{
  "num_hidden_layers": 16,
  "hidden_size": 384,
  "num_attention_heads": 4,
  "num_key_value_heads": 2,
  "head_dim": 64,
  "intermediate_size": 512,
  "vocab_size": 8192,
  "hidden_act": "swiglu",
  "norm": "layernorm",
  "norm_place": "pre",
  "norm_eps": 1e-05,
  "positions": "rope",
  "rope_theta": 10000.0,
  "rope_fraction": 0.5,
  "qk_norm": true,
  "attn_scale": 0.125,
  "bias": "none",
  "tie_word_embeddings": false,
  "parallel_block": false,
  "init": "normal",
  "init_std_qkv": 0.0197,
  "init_std_o": 0.0,
  "init_std_up": 0.0197,
  "init_std_down": 0.0,
  "optimizer": "muon_variant",
  "learning_rate": 0.0158,
  "lr_mult_o": 4.0,
  "lr_mult_down": 3.0,
  "beta1": 0.93,
  "lr_head": 0.00786,
  "warmup_steps": 0,
  "schedule": "wsd",
  "decay_fraction": 0.734,
  "decay_shape": "linear",
  "final_lr_fraction": 0.05,
  "batch_tokens": 131072,
  "max_seq_len": 1024,
  "doc_mask": false,
  "train_tokens": 391000000,
  "max_steps": 2984,
  "dataset": "wikipedia_en"
}
MLP neurons of a small language model. Each row is named by its layer, matrix (gate and up: input weights) and neuron, and shows model dimensions 256-383. Each number is 128 + 32 x the weight over its row's rms, rounded and kept within 0 to 255. Numbers have three digits each. A neuron's up and down rows have the sign that makes its largest values positive.
A block is one neuron, or neurons of one layer that tend to fire together. Before each block is what it responds to, as a language model described it from the Wikipedia text at the highest values.

Person surname completion. Surname tokens or final surname pieces right after a first name, often in tables and lists, e.g. Phil King, Jackie Robinson, Ta-ft.
L8.gate47:211169176088073153117123102139125111164122162078134100118097150104073144124179087149133187075082117113140131173109089124141111088140123169125145108130124137148167110165089158121122097168087163126115087088142134164144075157134116093126189179094130180172128159129143092080074104136106158116103114110156141159152101129142119098111125164143130138091087133157118136163116144178135099133089
L8.up47:116128126098108098116161107162148094051098166105126134153094139133117156157138115102116166174134077172148109146127056127143119076096187146137159103117095178146118133141072162106112137099101173162102072083095142137151086168123126109153093110143179139135170148122100128162164081089160132177158116123138111143100120141098154104092223045100104069142111117152063129125129157129127137117073
L8.gate52:121171096104165159108170122160103128045130077122105136083104183065120161098106134091114154087126127105091109120108087115166159110158118096169069103128130156163064118126080146199109090107059081124097113107165158116149133187160131096087119102088141170089131141104063102104085118104126062023059119185086122143092122146151068114151160114105081080120117120101151176101080167143089097151109
L8.up52:166135156144162124132187100152114127139154083149093096115166177131136096155070104066123120129124115120132073106120133180182111139169139142140104138093089130123113081212125140178125153091099154145078129121154111075125103116080125130140140141041181128087171170105078082120075160189172123144088134156047106139142165158118092152149141144137132106131114167125162163155118147090121073139130
L8.gate150:058142083158164123083070181128107116109165088052110128112115183114128105185133145089107153134142198118140155180117097144119134118109161136141182147079139126080116129149112101111184080116151142105080151110172174112086152154114134157106090216163175086098155138098148099103103132110136077129118105085102094116126118181128109092163134073145042126077095084112130115063138151121094126135144
L8.up150:164141053152131119133136113109101144150082093090142150060113115106140138137126115108115051094117170148119126141089103091197144095135182096159093073137160117130117105178119113172117146124162152123126111081094128121138139166055177134117123211098069138114076126157111077115123177132094138166084097124099101095078084141089072156182154159125197125147082165095089153145101104149162103155170
L8.gate498:142158141123115081134136166162053145131124120145097123080153129121126126162077139048114107086081079160143121140161085148151204048153166128115156137193098130142104095166151127149146151141167186130118152124112142135138145162140147120122144210111190173137149173155146145072091133137123094105092115133130141188093118126126149150106178170128081075080079101160082160150092162158118098121079
L8.up498:126139140149107070112128155123137141114079144092177115074175113113119130175090151110187148068107101162111095150124115110124120101148156115143169097117050072153085122148100156095153113141133154063069079101135120137114146137115107116073175214132163154136151143097129186136090121111091156136159129131115085105097088162117193101104120049143129153080123132132099142101130148061075142116164

Place and club name endings. Final token completing a town, city or sports club name, mostly English football clubs in results and tables, e.g. Hartlepool United, Leicester, Bolton Wanderers, Sheffield.
L6.gate209:169128165172152123119090094082134141153127158114075142115154098165139144100106133118094128149123151104155112103140180077136143158109077110121124190088137142174137101137068127072131137094140131193085140070155138110158131129076136068151220138106104119160094102087191165114127121150093078198110075109053107118109157103080141047103094072122068090153125159125089106165111073077176151152104
L6.up209:100091162111170097104110176107114196169182145141158116105092069071130142166070113099186154090199101165095138155097142065139073183112180155093077108130087108143152138147105099083137094146193107132100157120147138097110118147094156143113085090106101126167090087117119092122113145121080197101149151102114087124123131160193096172095126142138143080219167119119164160161175113117140117097185

Existential "there" verbs. The verb right after existential "there" (is, are, was, were, 's), also quantity words like over, about, many, some before amounts.
L9.gate108:056127166143130133151054101119144167205119139095129139129120106173120104146149066098134121094139156117128100126131086116072130122148153145118078175129090171139141147084103131142159134145201154078146150110082138106097167148140171125101141127168128097040082137177084105096110185090086069082130084141082139154117138111105107159137108141179123143105166121075174119117165152103073139109108
L9.up108:129074108188130124086144177109103133104143102092112101097106188119126131136091099130097126141097157072087099127163121133122130192077062115156123119166093173089145143126143086141129176130142157151068161124077157145166158160129132165126174110110157133173095128150152119098157156127123087159163123151161145084113147157116092159137134105172121126074118050142203092132177115142108165131098
L9.gate112:095079147159112155106144113149156160153183128092110158123100170156147110152148133118118186203118034123186171121069098159158112114090132151109110089123159070117083162104152129102143151082139084075080088103121152124073114140109098112134142152164089102081096155157158117098144175181124219116156145128126102150113129072127128161144168128153134131164087185150111112128138211099166147110114
L9.up112:175112121186169098104139129139045139124119126081098127111034112071146119000161092127113125064130127084109160159141066142104133111145137122136189097122145124131116137150125089138088167136085074131101158153127088103178102177135201108182146157114166094094111202108116150156153146136143165158114113132126077148117132130067164173081119146122110148103129164099157070147154121162113111089089
L9.gate266:137116102120152055165188098128144152118135114131184136083113096117106175125143131127139140198136151132125098106110114183152173123189145129211080116199150155101157133059056162141140143137164103108132123116144103115176142157100148137110182118149045159060114158126078087113089149120147107110141089126136186185144130145075106155112091142086139126111148073119141156152162157120137186108129
L9.up266:169107149162112114081106120115137175140133137181133129111088133099159112089125162099161156154129136102099119103138157117152107152132085071115088133116147137136090121123136170111139140130096128097130092132086138099157145116137127103123149133150143113110139136106127124194121138137145163124144082097151139128122103101114142163109122111138144117149164125094173130124162161187169115069141
L9.gate289:066176127138185105128121097202097080092149216129134112170159133123167072074123127157093178151178115122107111134191139102149118141105144140118133203109140069149164124140133088162171166127166076123118050178111175156139127129149124115130169126108130042105110161109134188092085084073081109131102175109131159137194123157115146111111153187084171148122161151107112194136167094107097150130173
L9.up289:079180118126129162140179119149080110094168103123066115165124151135119103172127207145147124088136104076108173109140150114132132124106116124107074110126115093117235117122131112120204110150193112107140189109198138101121185173136141171084109155154119096148121121126149201134159111131143122132111136122153120101123129129062151103085126134116042101108183143084165137162119094131120136140136

Person surname tokens. Surnames or their word pieces right after a given name, often in tables, credits and citations, e.g. Scott Wilson, Charles Dickens, Garrett Johns.
L6.gate242:170116123116096107099138104100108089142132131105120131197119129130169129097131161084159093118172089124195131109100124101137077084127075106081155050089111099158082118136130164077175134196129167058124145145144111144142083176105179119145147164094139151163125121068151127117105099095131141094144140187107126163167125185142157067158139119133053126131085183082117090112139120061131103056107
L6.up242:084149104134104152135149177128092134101096163168142142098152165187131131177138117094170162185130121137172129131101126135112162139116166170094124151151162139136167139175174212116096141142144111130168092152098161126088161182107125116168135174127089184090184167135153140106168165118192152107140113161114168157154140179084150120148085107142125179090163170179133202169118108153141180170157

Mid-word continuation fragments. Word-piece fragments that continue or end a split word, such as suffixes like -ed, -ing, -d (bloodshed, expedition, Outstanding), and inner pieces of foreign names (Abhishek, Udhas, Idaho).
L6.gate445:107156094090160118110130183123092103114153131094116146112119150081135165128187090136125105076127115171137133158104146122139101109226113122144145206131147129156164082118091136103059110127154136081157131144094156168147075112093166139116145113131142153105075116126109151067130104142061178149125152121107105117124132079145118147127155089149139115182158138117161151163144141128126066102154
L6.up445:078162144116113114151120120137152051100144058151152082139116133107199112124128082137108118103138123153141154093149133134181100086044186112163182138185102157145171075137185115083157054138150178161093072148156122126095153092136125130114156087217176139171140150095115110137139083126173119104189109115134129174143133178128150094150127167189153105124082192191151142133100130131103134187110

Proper-noun place/nationality tokens. Tokens inside proper names of places, nationalities and institutions, often mid-word or after "the"/"New", e.g. Vancouv-er, New York, American, Japanese.
L9.gate107:111104113106147136116181105114135164051141135184103123059116175163157149099121092115154114064109110112110101138109118138108132108164135104201131120150094088126118110144088155143153177140140136032181197146121127176178129158139137114092172161148124159186166190104179153102188096115146141157097157109141118192166150146199138089080155080071098127137170177117175158114111094191085125142156
L9.up107:136100131046113186142164133097090148159132127103196164088115103107112224163142131086151117136213086094146131094154154126153143101111168126164114137156137112101132187075123064150140125171171099174115077169122101123077123098132135112120135171150159088144169108151106090064181173162187116093176074135106149128153091138143166109113138154157157122168119065154154172167123185078091076222159
L9.gate180:140153175111086164165148148068116103125160172074151153140164091120117147154130144129114114134142044120129099100125107130123046095097138128100130081054093104188086116145080168157101056098113162110064144135117165093138158185122122188125148189149165144173147153172151106170114161152159147134105118117154086149149166128083152077127131129170075149097089103124140143136137186133084137149139
L9.up180:167094156162096137066152115105110097125128152094095071111136152131110146161140069114135080172171129108123087140130109167139171135149109137146117149182119129087172112100158086134144070133156125102156157166124157227167131085145093127117140137120168135155167071136071176111125148080096107139120126131160175127130181140177104106138181125162160129143122113118108168149115104153118118148137
L9.gate215:121071168113169121129114129101132142116125113129122132136179122136121112141098131170046091134137165132115084105142138125140153202111127145166067117176110115138112180077100134118075048117213150160145110109104142123162067091033140163121156109107122165157162127107101126164110145151129132144131102097169093160185169107090150118072196134160095150118119162138107116160113167177116141135202
L9.up215:146101169173099123129141095109169131136142153113096159118086122159157106121096143127176058148090172134048106089065132143122169127173176149118066126061080157187141085152049144178132089147095151169172116088144109130122104093102109230141125179117119177106107132129103061165122084160089183142148132092226117131183194131097112117081164156144109104198081122184161188126146141135139150097140
L9.gate452:134164183164181158150184119112138133118176179126139160084135109129203126211174108102117124085138096118131110108206139154163122064135146145085112103089114163156130095107150154146132139059124105149099104119087102077150133125085126117134153078140083184119133132128189109130153105166127130086132109131153138159112110162107128118124098113155099111186114118162140152174176183167084148161183
L9.up452:097172125153143094172143079177077110147131143130057119110151145127204159181113091070080161109077093148117074157185095114193122094170190072145139091121192101104105079132148150142104172097145147096113124091137121098136114156108127085113117097133075147153114110150090136163140122148132094126115183117139112143130161133125099143157130138132151098151029167095134108143152077079084093160124

Forms of "to be". Forms of the verb be (was, were, been, is, are, be) after a subject or auxiliary, starting a predicate or passive, as in "has been", "were added".
L8.gate212:145057111145093171122185163135081145195144139159113120112083118136136098122162151116118152128125117125127180107115163129199134110126151156085095077123126109149040076135119104139102086151177133053135176073204128113075106128136157095067094135153109106114155120141145097154080101156060135083175142120134145069206125123157135124130139109090107116136153122077215082086132154119075114130099
L8.up212:163177151114127111138214155132113119128149134144134114103130099121069158147147164111101128253088206091124105088190080135091129158106177099156167143101159118105166119093128136048147183097179106119210105164107104145169114116117104079164136118110179149083122133172169117141110142110159133122095131145130139116119141125116188116150171166135129155150125119129169133101110119126122231103103
L8.gate255:122119122106103077123163117073083118159076103139092140130157125100109085173176130086141139110115132108139116145125097097173128173173129152138132113159084089131107104166152134150114157164118178140152106087164158117141182112036117132169116091121190119110136115102145142091124105149084087126093106156079052087075135112129160122175109104121112194117166116103108114098106137179095150158159
L8.up255:123143145143140110135120161094065165125073156168140155110138119163150103109126152131125127152136184155093086153113108068140192147139098112142132071155151132148144139130143176132134104102202154144098114135102164121123080121140088121145172128172133151118116144145117140160074106138152148130114097128161132149077155135103147123130102115138137149107169097109214106195174149095143101146159
L8.gate321:096125137085115087151139163146145180149045142109136112051185133116083092133142130046110147176138118106133126130127114131164090141080157113150143084131100095100108072136134138093184141088096155093000102140111116125168169087135123120142148096141169134149134136136093172119066159147163089166128146125166119136101106171177106131127102100124146126078141111117129195103089127139076077129120
L8.up321:104099074129107113124114176116162083156102097130074195157133147208125069102136134155066164135136085168084201147141127089165160110155101173118158138086084124141061104199153115127141139102109132137080151139160091082135090198104095116107115088150125127150183192129162122125124129101144123157131152131149165118111133136069160103180139050170128123146114157104092097099086111137125133139115
L8.gate471:114168131071133131180168140124150168094155114148136159118163178114107118088148070063126183091103166128161054139100073072181105173120190128111102127122144101140132158143199134080107150088133153169108139110135121089136119141156104091079114104123086073116130071109188089076175144109102149105092118109132124085136157120141096122097155153178149099099166168087134093089104126141158154121168
L8.up471:188134143127151146178120136095102126074128106101107184115154142096133114131141104132090138164164132109104071170161093060144102150182176175111095179134098104144119182140098165158127157139161087136110164142133194093136103123132022146102106064158098100114147154135090154066115171174165115079128098177127112100154141169151140129077102151125206128082187116113148116102158119152156188117091

Copula after subject. Forms of be (was, is, were, are) and predicative "as" right after a subject noun phrase, e.g. "the album was", "described music as".
L9.gate218:117156126119137142094201133148174094141090128119136159144107197129114190156180125108183119147187093086176157188127131134130126145088135093169163135169112117154052170127130138156178128142168130146141169140144092092180160105065130132142123153090165120131125140139134172117092115145175127104156132159198157133136153134113130087099142112180058089116124138077117172131105104163141128167146
L9.up218:135115084139093155116116148120088092086129161160098125182130102101140126117136101136152133096130160109134143118159158128143130131118104168136194123117082105114129139113164103086098117098101103115122197165108117103119165129116104165079112100071145135149153160161139201083114109183115164108090160113162139110155130107093054129118083096073135184109183077114172156115145119064089162176116
L9.gate270:148156162133129109106137092152154148172047166105195178132119143119206122109151150171135173128132100145114166189066121146190179156155070121205166117097117126139104176125148172179144173112128089132136088120093077107102140077097215142090143109184141134175082127101118122120100166137128127104131109099094085132094144162086123103102117172101166161079192077119155120065171142110122048126158
L9.up270:129145121197145144146156071117138089103120183126114114142134110127130059145106121125145131087159134131157133114124113105163142101054148126084087161167141126106171116105162183140116136173150134122103138094110081105140135121149137176143205073118127067143126114131125179134125165147089129107148134065092125167107147098120117114169082135123128109154130106113154151165127093100112060097112
L9.gate411:108110091115090137077144114149115159093162086176130130092161176146106122108106142093072114145148149136173123175148119104167171168122068154100130125126126135102126148071106161102153086172115131120146140096151102088088142062119099127144133155146150107127130127153144096121184157090086140107092121126126062149115185081127135164118080157154168111120131108161166155106113187139107144128145
L9.up411:101125131090110093120146103117178143140134099135066145069176083143069107148121119125120143141102147157124121137151132052138174128159110078153169103198144165147069100082128152132125092126178079163208122098181172111053069096151149140100120128140087200084134151147150115129154141127100170118131125137117083135140146167153153103100132159132124114183160096106158116111159128138137088133155
L9.gate446:059157104127075112098124128165105171090085104085109159139064069128133120200122126154108144176152081085177166165121093138101149127176122108074154138154169115132096165083151186143138111162113090174143108141116120108146150069099115108131106187131131152120087135099106157120050170107105130126121143132123111118099105139120150121110138158169140153145125155106097100065106129096108141178101
L9.up446:093170133171086052090193192118132106148110143168126143086153197096109126128153167160185118136111122133144134146080099150149161111089129137048090167145076158122124152143160163104118148182145114131099133081161068153099128116145145100108088118121129082135177160112152146108156041112125124133108133163134097124126142091118078087119119129105104133157120106099172064152136136094125147126071

Mid-word fragments, heading equals. Short word-internal pieces in the middle of a longer word, such as organiza(tion), acc-ura-tely, s-up-ported, and the closing = signs of Wikipedia section headings like ===Television===.
L8.gate145:145113062162108109143140083079137080134114116122091099084164141137160100128124052205102156188095152130139169147165103160135149133133134179102120169107122082135155147095104118114186147108173117111128108069178108159132141144141127088140149123127092097144140151075088088115092153142118132117144089122125123101134099133088105108133103115098103061109134088122155066106087179161130163121099
L8.up145:091134139142114070078127172200111101133095189157131125181148078097152069137141101182149093175141135099180132119110108157121153131117160095131120158160160081106120143130077139153077107130167144154139170136183067149143110131095103120142130123109095131149134089091155093117116195143141126110138086121102107114128142166098141150143121084083166077141138136110107065161087169152058144193083
L8.gate337:089078114129140093135164099081156092157143124142138068115142149075099113164097089090143137112145137081074140155117077173144151106186114125130066065111091150128067124154121122086164091128103141134180115188120128107109143150119117088174114113126153124128121130139101095123114159083071140106126147125150103165120089219044131105125121139149122129144133145103085081164169133131133146147164
L8.up337:168071075158134167125150098134133102171133093186125154201122125128147102151063119150114099155128103111096095095179118154089144096182153137156096154103093106082194117116116092128104143121156095123123112147104132157113128171116129134096109185154073093147124158142138130059143138156147107083126119142132167199126123128140177150131139126128116122158170161144158140214091178176086159171121
L8.gate458:116085190165153109150118105154122120159120148041201110079091124144120106161147136137170124091126182124136158138125084103141144127143151164151148148085129129124105144095127139140102140179133078171125096126116122130090166132157115136091119109104126100147141143129122074121189128157102157114107154130112120156098118122067110139123108086160093108082087107098070170090161150147121120133195
L8.up458:117044060163154104095129136127067148137137147143177139122155072131152192152182124138138170104107126137168113100159156077106063087077131131155094178149147178158050142160122099083146158148146093117171151157114115146083097168098114065106087075109109103146139138140134156139180106133119157167129121104151172103102135138117194131151147187115142116161104120127121171117135191090097112107063
L8.gate500:186156153218090128122113087090161105157187185189143156122205165182145100198114078165142106137129158159148147185106090129088161106169094059088140154105127152145122140091147106178152128127162183138137082068125089161167093128182180080136141145107126160126165189128112087121158140178164093141127144142130123108076197058139165119111092178173133155096112078123128097112137133105099141142116
L8.up500:119147173143133119141108034120145108145134141161126188120143172137127137134185132141093133126138152097112133120101103116117130142137116147125103112087156160099146054121154168132141133149160168091176147123104075146138056101107104102145123135110167144097164126144113171100101086153141126132061126167127079132122102133084181107126092093120138075149151153090168128107079087165123132146196

Place-name final words. Last token of a multi-word place or institution name, often a generic head such as Township, State, District, City, or a town's closing piece (Ross Township, Florida State, Flint, Michigan).
L8.gate147:061090166166093102164079031099152099150104108101111123140154138113172152146121082134160129098104163163157129108159120131138119109162103112159113119066131177151144104116114091140124065113146136111114087123146115063155127091064050142104075106098125098157149109078135137116094156047154137179134171011112117135127168151114180122044110133093086117140140172061139122074097162094093124106124
L8.up147:198161172131159190106107161102151064070064100171124139105064142107130166139139087089122136109109099154122060173063094152162128140116106168152157128101144154139071155136116185123088108141117106209089086143170151092135077100089095112148115111119146127125122196117112150112108123164066148106078120098128144153122129098114131099125139096181152091186103140118100144132092121156172132116188
L8.gate266:131153136114130174114142083135125088158149111113092200161066103121171104097199165090095131157123112117069151086088143165143171096133114123081141169164124134201148092136131082139170110133151109124103101071125142107192158127131166150133157151051138143144144104156115150127127161125100148140134145122102134136124109088105172125087156132198093081131150170175162098178189165140096193101152
L8.up266:155194132104138144104107118200148098139109137142175125126169159071145149115169093074155151105085130135110110126086110156176140150144118169121142097124147104162106078163153157145132127072140065154159123116112131124084145045148136126065140056128098127155119113154170074212131090088147084150137117108138210187073108172113138113090105110161167116155081117131163081148142133089084114088150
L8.gate295:162125144129140135143129107120126119114170090110121068101120076143131126092144082141061167122096069088139057172130155134114159116127099169072100160104059137123105091120133171155085211195118113102153112097143137166140114130046147125212084137115094094121116069125148117153158135096163101206127080137159125085127143113146128143092156129085165138117084143170116070121106071147197175140133
L8.up295:173092094211174168079132131105089070181132097116140192095079084106107106124124121087125184078112091136143094108151119118088114111103030102114097128103104097180110094130131132102195148154151165204085141134119074110132134140108128065156150133090137115136118105092139112176118137099101049145051149117136073072148130139093086153032139093121175067163078134088110118162179098183135105129087
L8.gate446:125104149180072078121147158087151106085164207095142077144153153090138142105130113084112120137135100074135106122073152140180132106144164092136146084146053155130106042170150149171117070083158141169089125082139104098138160098080139108086086169097147129143089087099134149061160105075195125138094115161107084137125167119159136127107139128138138107114083154150139126189119175122179140134145
L8.up446:168137144135099167108134123165124166107118129156126129080170095081220147104116137100140089123117062120049099127145101133139135097129089123106155095159145094124116125196127141183154139127116116129140052127151099128118143145117112107116105131108189192132099114126101165098133155096129134134070076096113152090127114151102159139101148132124149048139091158091138144158214125117069175127114

Name-ending word pieces. Final word piece that completes a surname or title, mostly in lists and tables, e.g. McGover-n, Higg-ins, Archbish-op, plus King and Prince before names.
L9.gate85:164116129140169042125093144141081157148120106106109102098131127102163067135076199091143134114130108093153118146130149146139120135126102118148101118137085092151170112156070102181139096121190144134105093087124115183153173180178159126147171141214112106106116084182131105094138131176132107104132085098055107071159108148079078157149135161065130147146164168145087109111105148144205054111158
L9.up85:169100144135126113122097171110136133128072136081150095136173166123166182217107144134174101164118128080150054104151171132143166114192137089138115109137091131110110103106151153156131065114084157124125133186113155103126149139120153146106133112195100089118163158127120136151191200161168139149120126125109085160170142144125128117155160110102146134122162107099152119107158170139125086115109
L9.gate208:060154149110135062152111169119103075046124125131104182090110142161134072156122212141137183170052190144139117086163151132170143113115144146072134130119158141165097146143140135129140147131083134084133126144095122130110172173118164130119137106150145167152135159181172124142146150158095153149167126139164110142134140183126201203152150114120081123139108172115198111139159133066133170162129
L9.up208:125132138113181160085140166159143144106175103173122165097084102065127151208152106116119097093087176206092139109163095164170149136119139150134084133118211117175092103150112128142143091078143187169135062099147138157158079115121216112145147175131100075138108095162114146106107131105117130106134193142144159147111152112048138144159095151123116127132114126109130117146180188072114119126107
L9.gate210:123142126127140093086129156128146132146139133112174131041102136146110143164081184102153173136115124071173126130125108096081124103166136175107165094170162079160123061145127153049104104131129160122100093081141046192057112149133085106136138113157107186167150123110156150145157110152134141138128147169104072109092152076170142092145088058094165127134109127113090178099130125070124136116124
L9.up210:111099095162115111079108137098136065125123106167141165119108122139143086154128120127140159164123104160152142117131095107092139116110115113087135064174136094167160050100134204099120109149165113083082160115138088147088128121144134176114100141128143154076167069088120148123078155134101086155106187203130128105091194170139086111168150120090097129106145143075044080150178109091098174130104
L9.gate369:132130123163116124099106124169088189092156052126055130141144179129149098134101121055086147146132129152099123149071131127199167146179084127117143124167105059093124171142100125134139142165102099111135071158169122095111138147134118122156110145159117123153111115184087070111132142124139125048142111050088127071094126104114128123141130145121153097101131127140175077096145145114096131123118
L9.up369:126103102195116144126117151119085170061140112152113142114169179077129143178127143117035098200155124185063124147098203138166141098177082101151131084156083144156118129089127101151108191106080126177104091117149156115176090090130102134130056134221100080126103181149068131142150128136163138169165103157057062150127150103123097151133147153118120145118093118175194155127158076129162121121132

Naming phrase connectors. Words introducing a name or term after a noun, such as called, known as, named; weaker on is, was and commas after a subject.
L6.gate93:142133124122118093156135099145165152169134094202149112151164168117168135154131090151134163055100121107106112094145185138120100137115175102136135149059132156178116209137140125178077114071113065159098131133102097169108128132152087126134120107063067131088106155126079204069162110162096133079109141160105146108158152129125100053138087160115104133141132140165136101101141094141133164106153
L6.up93:118151176107088123183135110149158124163139112206125107151166136176074143122156124111144126153148150128162188157103084142115051163116134125161159130107096123110106139156098146100150157087146081147141138055103151040121100194130074075121149141124142168073071128079110084139111089179135093091115142058080081171075167084097090115144111141167131150179084158076090144146126084072092162067088

Mid-word foreign name pieces. Inner subword pieces in the middle of long multi-token proper names, mostly South Asian, Persian or Italian, e.g. Izzatna-gar, Dipan-kar, Canna-var-o, Shahsa-var-i.
L8.gate156:155139074172113142135138130109152161161114131109087172161178052144167126132118128145031102131075181125129075126136088118090162146163079148133118120115132178108164130126067116103114143119110126083112094091110100105072064080159106127054151109093111139121156152111124077145125056159173132111136054134150088152138145150106118063143098141177159164091117148140121124073157129192151150178113
L8.up156:126102144132130140127079113125148155147147185107098196133097168154129144098088176157091107159153134139100157161137080085094093046134140139086177160136077145148129106104101116157113107194146115121114140112145096126143125142138152078132121178172173095112131170117091195200180148075113072145144068146089127138114114074106066084153119114153105146073139132143142110136144121162134187100133
L8.gate308:085134146178106170119115138165137081124194137111167122140117126162112128137127146068070125101182142153067128099099060133129142109180152131191153113109132119182188082239145113098118091121133173115141157183149101173093091099090047119142176172055162131111158149152078073107167134138134137174158112192105149168114103171140145126169106111158158133121089122130063122080128078140145157125105
L8.up308:103119150138145155119153158121087130144134075167070163117147075098155136129095114121129085108115147167130173140199092107117108160188132126133142170143118136218123112177195082177075098156122176164129144147159161125148098124126131133125144095085097120060168146167139153156054117153205138117149116196155145068162122113096153082193076094171117135115167063139136110124144114138054095126131
L8.gate313:168142139157118156121144168133128096168177114101094122099148102101137180188104097074175116193073120096112133145155138137076092195152126166189142147126112148146106110152114138146133077143144154155162095130147166128143080122116109143158149068148123137105184094113131151072124146119159206115165116120085153133137100146114103169181097155095084134088149120126110124165158193164197160148183
L8.up313:113191104143086085092138155174109150143155073126159167124059112133115154175100128113150119148123129097152163117071106106104092169071170149153088080144132094159153112142115128072186170158084173167149120123174135159171180115119165114159119064164132125113094115138138111110137139174186154103140111155141140140124109125158159151149084141162106136104139124156089097079143112172121116088135
L8.gate424:130101156102099092169138057160139174109135111122100147078135149121187127086135106092130164172177153140119145138119167141148130160070081144154162142109116126113109082176079099148137146088104181068134066102039131159160120082108127074155154105129080103124128146116125086095160090101112175119118111157124121128171123130171099163142094130170097215136162145163134168068130167100062125117133
L8.up424:166107131123167106142130142185161097099138140128132165140158088135165061160130084103154112141182158145075169087142120195113117076074147135103152114104107154079067107157073028142123126137141121190136109127117105147162114136115114137120090109067118114147126145137133134050140058125103143130123130163080171117109086123096188124124103108157163142116131146125062116119096138140107083132108

Non-English name fragments. Middle or final word pieces inside non-English personal and place names, mostly Indian names in film and politics (Raj-esh, Dhan-ush, Gand-hi), also Arabic, Persian, Chinese and Pacific ones.
L9.gate40:098134163146159163178145116134117167103168142071126133120133139135088117182132104124121162061081038148091112145160110147105098123121137173143156124138087058103139127201154181098164138124142097134137152155125111107138144144081180150183182126119126102120126132128117188139127147195123103128105095174116119120118085143166134134180102141095151079096114067166142112094124117193086115117216
L9.up40:097100137104075162144132074124136104103117124104133218145161084127134090206122101140153124147150156099047182204140110154137113138127162161141094165197116163140122160156117116125180160152103126170126134147152145136147148125085126165154104161111163104142122146153169146090144113153147127136181107101098106142132087134125103131102047121128098140185112147113157086138099111146119097164184
L9.gate338:090130132111159125123134146150119122066152210118166150083134067147089108150156095141167103104093189153108158107161099151096076139144156115161142206113142090162097108171112118087111136125143161119155137092092139089141100127115128163153116156118129149150174128213156050108176164132101168134119152167109173108150155152076135181131155168094123145173075099150133113083083072116220173114138
L9.up338:156153125166134112108167129023145137179157178119178156170157151064088111099158133080131156132082071125163063164154100095127077087127110145131122142133129119184083130132110192127134161137144137128055094098146160162131131106110104128117184079151146116092150171057090091142163124144120142122132199144104113116124093137167079139100056154142133156126190160125137097142144157122097126103154
L9.gate376:092146152142153109120114092173137103144179179160119117105179064105118136152138141138185144113153110145145125095171063195162073101106174115195159107091140183164126117150112064132116135048176106159121159089147159134201135103070099121138094082154129128115168106202087073138128128104125130166201186121093115211139062098115116111167119135107133089121113147175131099054101096104139096175128
L9.up376:100153116112140126115161123117184164173139132161125167161104110092114146107105181141156117141147126147130086074142125131147108092179123128169164146135110174156041096136127145141131068126164128126099126100131110134194083109100124143112172062111075084081075107181079074132139136165145152134144168153114073181174070092136116145132125146150164153145139088150147118104111125130146093173135
L9.gate433:090130178114133104131110078100196129131094124200096118132167086095089175102093134129131062125132151174140184096144184098178125115076148122153150147110108186130152101128143091116164127099099160138104061131090095137180068134114095129115097104177112094166077170110021104126087096082122095110132141139063092199163134101073121087134085099129109107107156172155151180112132109116196120148179
L9.up433:102149141140122108118141122100153156147145134096086129166072149169163151105178026146204170116148126141052130115118154104137139128132140165129063178107127135101076135123069106126093163053085167126139173126096108093203137106119102192095105082163107184135121185156063068159160146154161198148135157101107119106146089090139096101171137117161121149146142124155164102139083076141156116100140